From a checkpoint of a small transformer trained on Wikipedia: 465M tokens.
MLP neurons of a small language model. Each row is named by its layer, matrix (up: input weights) and neuron, and shows model dimensions 160-255. Each number is 50 + 15 x the weight over its row's rms, rounded and kept within 0 to 99.
After each neuron's rows, "fires after" lists the tokens most often just before its 100 highest values on Wikipedia text that the model never trained on.

L11.up384:41 62 63 58 53 62 74 43 29 32 63 40 61 74 39 31 72 25 55 53 45 42 31 68 51 38 29 43 50 55 62 84 38 50 42 36 67 47 65 78 26 38 42 50 52 57 23 68 77 60 63 62 36 52 37 40 35 71 60 22 47 55 68 63 69 49 61 61 39 33 33 48 50 59 14 47 68 28 47 88 53 34 65 49 41 73 63 26 78 33 43 83 43 56 44 42
fires after: " the", " his", " its", " on", "'s"

L17.up821:59 54 46 44 57 70 59 36 47 79 80 36 21 50 76 60 67 40 49 30 41 47 47 35 57 32 65 70 55 40 47 36 40 50 45 39 43 35 67 50 38 40 52 46 63 39 30 59 41 57 50 64 39 52 60 52 82 70 33 50 50 82 46 57 52 46 88 62 53 37 39 37 21 58 70 60 37 35 83 00 88 52 44 66 48 48 56 56 40 66 32 69 57 78 49 55
fires after: " |", ":", " in", ";", ",", " /"

L11.up197:26 52 55 26 25 63 40 82 46 66 70 80 29 63 41 36 61 60 52 32 76 80 54 22 72 61 37 60 65 24 42 58 56 33 33 40 33 53 63 44 31 82 66 46 63 59 74 51 29 60 38 57 44 70 79 48 58 37 53 31 40 77 20 61 44 59 56 61 75 57 60 71 83 45 30 42 57 52 55 36 36 42 60 29 47 31 25 31 51 56 43 37 46 46 54 72
fires after: "st", "th", " first", " second", " St"

L11.up40:53 35 51 64 43 64 48 52 42 56 45 55 54 50 12 50 66 69 37 29 42 31 60 58 55 27 49 61 53 50 51 52 58 29 60 44 58 38 65 56 53 41 40 45 38 64 16 43 26 43 48 40 64 70 34 46 57 54 60 62 67 42 42 54 49 47 39 36 55 67 46 41 48 20 29 61 41 51 37 65 37 63 43 56 71 51 16 61 44 25 50 59 67 71 82 31
fires after: " R", " Mar", " Har", "ar", "or", " Ar"

L16.up445:33 49 44 44 52 65 43 58 46 24 63 64 63 61 41 63 37 62 51 64 57 34 80 43 46 48 68 54 45 77 52 69 59 65 38 56 79 76 62 56 42 50 39 52 46 86 40 45 58 42 51 13 95 54 56 52 20 42 58 61 62 47 44 40 75 45 84 49 58 43 52 58 35 38 75 51 61 64 18 59 54 49 64 46 33 65 36 14 53 48 27 50 67 62 46 70
fires after: "|", " on", " ", " |", "–", "On"

L14.up467:53 42 36 44 52 49 19 55 48 59 65 62 26 09 72 54 49 56 27 60 57 38 27 48 46 60 52 52 41 18 49 45 49 44 53 32 58 36 35 11 38 45 32 46 46 66 38 42 46 59 52 34 46 43 52 67 52 75 70 77 32 38 52 62 61 51 51 42 51 58 52 62 62 21 33 64 40 72 25 74 52 55 66 44 48 58 44 40 69 49 66 37 47 53 67 68
fires after: " ", " November", "g", " February"

L7.up737:81 26 64 12 57 47 57 42 37 69 34 41 37 35 57 45 71 73 71 45 18 68 59 67 46 71 37 50 45 54 60 35 62 27 45 61 47 66 39 61 25 27 60 53 41 29 39 33 65 54 52 57 60 35 66 42 58 06 53 51 64 73 75 43 52 67 30 17 65 58 70 34 74 58 47 70 40 31 72 61 67 72 61 43 46 21 53 45 66 33 32 58 65 41 82 44
fires after: " ", " the", " |", " ra"

L3.up370:45 83 40 48 72 58 66 32 71 40 38 44 84 32 32 52 54 42 68 59 73 29 41 38 57 56 23 67 52 58 50 76 25 21 21 41 55 17 37 49 52 48 48 55 38 45 64 45 46 39 53 30 39 69 32 68 43 56 64 54 62 54 31 52 20 45 30 62 36 52 60 38 24 68 65 55 70 60 48 42 47 48 76 61 35 47 42 48 51 54 46 45 50 42 52 46
fires after: " U", " Miss", " Louis", " New", "iss", "″W"

L11.up364:39 63 51 64 62 57 56 28 37 55 54 40 43 56 60 57 24 65 41 30 54 23 60 33 58 46 52 53 60 35 30 44 29 37 53 61 69 55 37 41 69 57 69 63 40 40 45 47 32 57 43 21 51 85 56 59 53 41 49 55 52 29 29 55 20 69 33 55 37 33 57 29 68 40 63 56 38 52 52 41 80 36 55 27 55 40 71 66 48 63 54 64 40 70 52 46
fires after: " of", " University", " m", " for", " Institute"

L17.up68:58 38 59 31 53 48 43 14 46 40 58 58 77 74 77 28 22 28 48 75 28 44 22 58 77 50 77 45 44 40 56 58 47 46 69 69 60 42 49 79 55 73 70 44 32 30 61 68 51 75 78 61 28 47 43 68 51 70 57 74 75 59 41 61 33 73 37 28 63 29 67 47 68 54 46 54 60 48 49 55 27 37 54 34 55 54 47 55 61 63 29 59 58 65 69 39
fires after: "|", ",", "2", " C", " R", "-"